config.yaml
d_model: 576
n_head: 4
activation: "gelu"
norm_eps: 1e-05
bias: "all"
beta1: 0.95
lr_head: 0.00501
schedule: "wsd"
decay_fraction: 0.806
batch_tokens: 131072
train_tokens: 660200000
dataset: "wikipedia_en"
MLP neurons of a small language model. Each row is named by its layer, matrix (up: input weights) and neuron, and shows model dimensions 192-383. Each number is 500 + 40 x the weight over its row's rms, rounded and kept within 0 to 999. Numbers have three digits each.
A block is one neuron, or neurons of one layer that tend to fire together. Before each block is what it responds to, as a language model described it from the Wikipedia text at the highest values.

Surname-ending word pieces. Final sub-word piece that completes a person's surname, mostly in tables and credit lists, such as Web-b, Smigi-els-ki, Spanouli-s.
L4.up49:468496548558496494565545505555518546508533498517533508614500542424516510473552501495563562478527481511574493488510461469534560525587542447517556413529497576531481556473456515473532490499430468506536509489482408478480486466527513491540478512481443526470526546482535499476522551508467447564572483509512468435525456535508518462524537485570499601500607480485482518501521489482448448507524430470552521555479488515522514522390490535518432551552480498493438515551485508478526463513485465539534469525466494484492469538501483463497508508474561520511511496407491481508530477491526524529
L4.up1071:385519440521501508534506523466518513551537510505451520402511502479476506477447521561556490455575489465526519512471463480559504436560526525468547507482467453519519540508434488524489524550412488478451429523565550471474524486515497480475529489447553501490470508452477461546511469521496576496490463506538522526487476426480470537477483511516500535524485464464493540494568498498526500540503594527454500468457528473551550503538539494462482438498468463465512476495405504606517509542482470555503481514498506509464501419506518521479474488487490564508545488508500556480471410529539506491
L4.up1852:404512526511490522596448476511550570482493513577441490537471494459498494472517543539559525424600418466489490495508464586536490493549602443479482509483449523469527538574540610549503519520442558552489573450490588433484529501545486487480418479437470406496593534472451504542520550488460526545465519484487468479510473514488424466520502556527521476499491518521526542542536500495485520518517476512504477539529487507517495521454470477476447472568442447428550508523462601531471427494479466514548520550495419571426461554529464474538493467521448555480505437459482483520541461544554445570
L4.up1970:509576536438535436574515457484527489477496533445522419454526508528459402536561539497538547491539488490537455520492507531582479511487537500439557490415462492472535532542503517461587472554479539507516498413506442500535516474578557425482433425412560552523511535425494472557522509463473550573510479546464501471465504489438492485469512509495466495483460473496529583503539456463489534469514509510411559463462508476523496534421535437472525470469423508515479522599429505498515525522464461571495500572473514536433514528531473481490536519544542474453589513436476461472508484487472477504

Mid-word subword fragments. Middle pieces of words split into several tokens, where the word is not yet finished, e.g. capabi-lit-ies, inc-orp-orating, rec-ip-ients, amb-ula-nce.
L2.up664:509474469495441478441525540523479562510436537456468516493512606481511513528502428476466505470490481523501516530477461511507447510613479414567481498561464530498503435508552521507544518468516414512539508541530434476467489524515422448564531501511515445497489506527484470454435476468464483508540503511551506449452549460564387538516523507471458600544529551491490500440536527508518535497463532526535532489451497480521539491494462492527525509504444499508467496639516505542471440517493487505505448560474516564518493488520490469511497522572481494502448435442485482506537489475593454538
L2.up1874:560459534530483492477613530551487485567483515503467466519518449496541495568555477445520509480442510498580486523413410457489504491522486452502477522500493500485492464501527494512494494515446494495448525479525483416456477491444473533464499496492464476475471497552383504527484464470456495543508481434509457485499508502584531477548498480554492529517493521504552457486567497466495508519564484528468429473549522547501548472494491475559531467527528464459487487553502486486510431474503399521405526509526562502504498516555457394504445550507536514560468518460465466475526491528568471535

Mid-word and final subword pieces. Non-initial word pieces that continue or finish a word, often surnames in tables and lists (Spanouli-s, Bren-na-uer) or verb stems (posse-ss-es), plus heading "=" marks.
L3.up35:523506546479538504504495496483463504514477498436472450435503477524527481535436450394594510473484482470593446497518504474425460489531548487435514510523520504485502452544534442454532503453506435497487480505489444509467539440519537503506523538476527493583562562534478488498464571490439463432533474542436456429572503516473558462502522462504478569450527602492578522487487458438454588513517523458497526522513537566466530500511489532528585505527469513489545509562484547518466529526488531492597520572487409561499490585555459452441532487491550505475520533467462473532505568568493494578
L3.up103:452520449586484501494463514513512475506520502477518500440448505549536464475472481486575485552504493487558406465424380465542457501528511572502487449473466545552549521461454474518535487548549495449510566489522485478450544476510533559558475476551533497497471553458442446507503491493534483486486532461542528503451542517507515488538510502499502517477536523543486518488492451490533504545590582524551509510506498456491528494500470458458491433466429534471554521521481520513597538519470564495498456564505463435464512557503480508516521493487485593488475493503483522512516468437512509538
L3.up137:494544473545511525514456575471514506532536503468504556467478499472485501543536532483525485462581472488542464533516490447536539444525595516437502494475499494514529549458490450504562515552495453478474494482491515476512518474515513471465529553433484485484555508512444468497527536460481460511494403532539545540456514424570484490500523528449473487474506553500453585492479444460417630513462491417528550476509480454431460542544460416501485523439494507494461530525461506584526527525523522510481441558476444531514432504595533540521521444502482525481495413522473503534553375550495509481
L3.up559:368518514501578486518568450465493549490479485569471514543508504517531459455491523549475567495544474467530434488465511529560418538523499508421510494508567460532514444494523516510507496485451594455483506492503497466515515553594518505415457468414564424495492499466481510496544505478474468564535519443539585493487582529514537502484511489553513506470445492551505474522519544478474540460515573496470561439560465495490526577536520477492479489457499454461579494498469509530479488486498563512493607417459519458521598545491437475494464491473498555459525515484525497479532466507503469517
L3.up626:501466554469533550573529533505490502489458419500532458528491501531496498495426441435544600539497427445553531491391549461543507493541545430435574560534486532500501510482475534477528473451515486513511559437501489481507539497559508450517490442484530464587533530434492569467483487431453483500504529541558453455415503513439479560535467524484504587527558509486508499450494532483549466554562542558433551549535488479527513490527464481520523528521439506506499460587535519571490484491554486506479448447486530542476516463511526537520496548494516542507507484467438576484502465514559470577
L3.up863:481519419511511528504506524533459444474518505498552522452526469449501490525484503473523640484493470473496523488454424462484504524541578474439508518444476557510509484461414564430504478524491509509520534510519487495474456475532519448564464472521537498541520552484470470438569526462517510514514465542511416479444520424477527529504510483522522474496536576459514492501508487501491507527497494500441513499547478462500483496414496514508433477534454525521575492493530523575485478518462494560507465527478500499483523552511521563408541510475536515500461478486451495494581467492490496538
L3.up1095:404529447509533489543492451485473493443506473477505534512505498508444444524547539463489511403591477529448537511492518473499429517584586492407565503436512468486509558438466500469522491502568490527506491527487477452488475511540519492459500560538519456532492505478484446473578480486546490540480424549500446493525499476482483463523478531557509498411526517474487515512508482445488501535471474516478523511555507492481455482452485509537468463408490488501536437502455470561493497511489511464570508534479463538500481554482481469514544493470531531493449544444457484473538449538519476454
L3.up1957:472499480448500424532616504482516541515506526498547501408470517538489487515488547420503494476521463441534527546495468486507539514512490476432555519548484469495574488451456507536484567519458543479482580491505563467542464497545440505518469452423542522459482514470508481566526523496510447541507546495538492514545511468540506555538471490549492599523537466525454414484492429476539436566464634565451508473514528505494556505504560486462549522536440521451473554488480584543563553531526482540479493474488502521472487501495501478522434507544446576527577429575522508534508433505522505533

Heading closing equals signs. The " =" closing a wiki-style heading right after its title, like "= Sheryl Cole =" or "== Description ==", and sometimes a verb following a sentence's subject (formed, accepted).
L3.up774:456484430504519520449464494537620539505457544539506554500527520443467486508497522446459444465467480548495504538439498493426517519563422501458513497460541518456530509441487475441526449478516517541493502457527566533506448592531618524446447480536509500495530485509475518497458540493476600523495500528558538517529485517457417568559474621516542511503443510562462484499560512424515569517570447570507463492482490487504514468507519570465493532569514607450537489556468546433499483472478454473538463525545442518516550497499597476504525536480487491514518544476516515497506489441427448464
L3.up1034:541469522594534453514491498493524542468487521429430471514515488517495436467583516480541513508457534505562438545508503440480462473539482486544509464516524583449467474525519518520531512544443539536514552530495535515496528497511512442512544475539467478585547485489504450573517559450462541506566504510478510453511513482537492430552466458514504575473500504495532483470548495461475490514520526503546519473506491669397499444465492494486554485463525529476484460514477457485480534496464456492462552456463479524544488553488484435581512477414601560497475481524456384505557510505485469503
L3.up1046:531405489468430513457536528528500552558476547483512531504474439514501512505507500495487480449524597520475507497427468565519542542492493495437443477498513525449502481392489549481567470535595477491504513523497469465505507452559519484427497534424564394527549501585500514481459436528471645538545459472474552486526488456450491552472482471511470535426515561416612498561504502493530496479491468499543462499495536482484568497514489466464512458517523542533457557551525532509443559426488515559488568465528487509478513574510493511485498461395540478502502523447416528486608474559560528594
L3.up1211:503497469468496480470497512491535508518442545535499428537532487492517410469485405464516515525605506516494458596467511465486456475518539494438498474511465518496505469520439540462476578512491416500518505521445570576495516498559468456539525485522556465473522482520530535460505469504557456453397513458486514470487445459469468516545505471497574510469542586443461440490545513456470490538488503479492541525552473526501517503477529413504475493470462572471501523460459510577458492465568511471450458480442476466564451445504518480515494513484435467460525575474426583490481461519543489530
L3.up1598:472464504529530507459489463602473472493464581489491556508544514489526480434536475526449521500489447505513427517441502504545519498524491481507544515514439535566536462511480529460518512491424470454503568472548491473496466517469469548419523506502536506472503585461501512540512522588453541473530499533505531528508580531410461493511538520524542547466439476504483509506561539468509556524512491509497533519435530493464468431516447473479434457498436526525565592492502484467497522531464502506449536588491489571519595517523486450501440527417436473550527441490475546452482530535462538510
L3.up1770:457401562537509485435517498517488484575545502555461461509484486504451442480474501445499519476513426526548487551560470467499515524499556457532469555507513553514507547549543537466526512522484484580505539525508474521507497469482474505515514494488505539428523457496461539512511479409478486461477495513469504554484426497467539522437530451467463577533519543475562493561416463491519470464519490540470508612480493497526534593478529494498520518518514603515544474519514525481393464483607410526498543525489540500531535562479463508469499434527536510493558476491473446493439517495561548540
L3.up1782:470494409510539475517542466576480504507490578457476419497499458470426602475493523516495542445562518501460426539504518497512484515457464481480502505481502537502519594519507519567547449529532518571468495461451518499453541490507520535491558484539485585497502578502473486541501485524577520481500552492540512448505523436494563520519521553438505495533516469447488526495555491436470487512515499558503535571505508482469469539498498407564425451513481426489569526523446435582460580537510463502529479526435579502453498514472551504469381541454529458490487441584454486491476578446488397515
L3.up2052:541474434506484530525519453485515462517482567454466497497518482495434508515464504457527516554576507509417455524524538468502495480543523534481451414470515586469511474494546532484454517511420466506503552440463549488525507562527467450503515528540501480459565495467529511539491515474535491473470504474505595537553505451415574431520458517494599491483518512508480471430490498450554446468483525484476428480558461564480536473450444539511460475522489514484533374543482454544445455479491553548467488538530456434509493503554602504536418503525441470428520544530424584493462500562590497479

Wikipedia heading closers. The first closing = sign right after a wiki section heading's title, as in == Development ==, ==Early life==, === International ===.
L4.up431:499510479509488501506526514492526550537557522504447502474468518507574571549574537494411519521509462559551475477462492506463577525550553554479561528552491518490499467503555550584515467525494541461518571491488428484463486468479460505486537485425530475536531507449478443569477499514490509487490547560566508488515504482519481526511473462484506540454521537605487502519504515468465489454581572480469506460424493441520487497502458521603457383543477515398557411464461455485520533515501482516479498606466532489504484544507486525510514480495476495467596498528473545534476450493443490553
L4.up800:505574495473589508411493494534510500575493512485480487487453529547498510478479488507494480499520499503525450504507526551480478447579486511530396537505511473472495444454450520534545468443529504516478453570527452522503529544496468467451479576529559563499544465549545417551523508493495578555523454525457558446519534481498424461509486480576458497542471554476471517503528471510538518503571498481504481500425436470501509523470469508540490463525403488429523468481494544466520501522548476492559514457402507488472527523493497478487472511475536456492571560501491493527475522481504482477
L4.up1626:548471472476468442424523496528522567479463534491448473512433528572463539448488548457466495448465471525582465440478490568471494432525499455461529560496568463511516471490512523473547453497516488517469491545528524499503553562531464464549470480520535541534522531546464425537497568500513490501462528526491506498506558586533498553545457535530470516466479546454487415413498476516554559550565525556495460489501521497491482483458576516456594435494457525526490496509479468534487527477511435431434509471505564502561498527502482470522469528544516478505572532551496493400445484419539492541
L4.up1963:611602517475543457450559539522499473460531596468485462444481540442556538469518456529574544480476524427535450495495510525503489518531586447510536468574465480479530500507559516529506467435434464435512469512521471503507508539545507460477513581440539533496527525445472521538493527464489480535484506534489560449453502421490495512519472503416521560545475503533443510499429533566534495487540495516493505540453522532433543497506494400545542529535487545427498506429494557431469490510421503501449488484503446503497470447513495469545524467532468503486563574519502451525430438459424555503

Heading closing equals signs. The first " =" closing a wiki-style section or page heading, right after its title, as in "== Early life =" or "=== Singles ="; weaker on mid-word pieces like ing, ion, empt.
L2.up397:544553501508480455469481528490585457507514512445494468517491542531552545515522469465405518480431478564530463530469534526516511441484500506495544471520524548495519379516496507451509440488464516547539535425473476478498511518497478560490516442538561565538487548493492511443497551429481507555536549478485534436544487453541481554541511548558502538458492581510541439493514527487516501499509496609514516478592460533472470482472539455460491453500523500522450425477445476451506557542532469392480502460494541542545493550498410498469491565556531455506462540437488496458523517460492509491
L2.up651:499495547485565514520488548490503482485528552451505464503428526556533513477490449466547501448549500524465497520497457588507507491532497442516439530461523483432479461529547527499504517502469534516501480494549508502559486530458465419436480453514557459519579489495511458593480474485511535482470492522517491429517474580486516541536463480492496508525621486515500479494475576513494465557507490607487572477534518577489464530536520502447458421498450533452499519573502512598390535560506389407475593501466429502483572479529465418526511486460488505539525479479511479479448480517552484510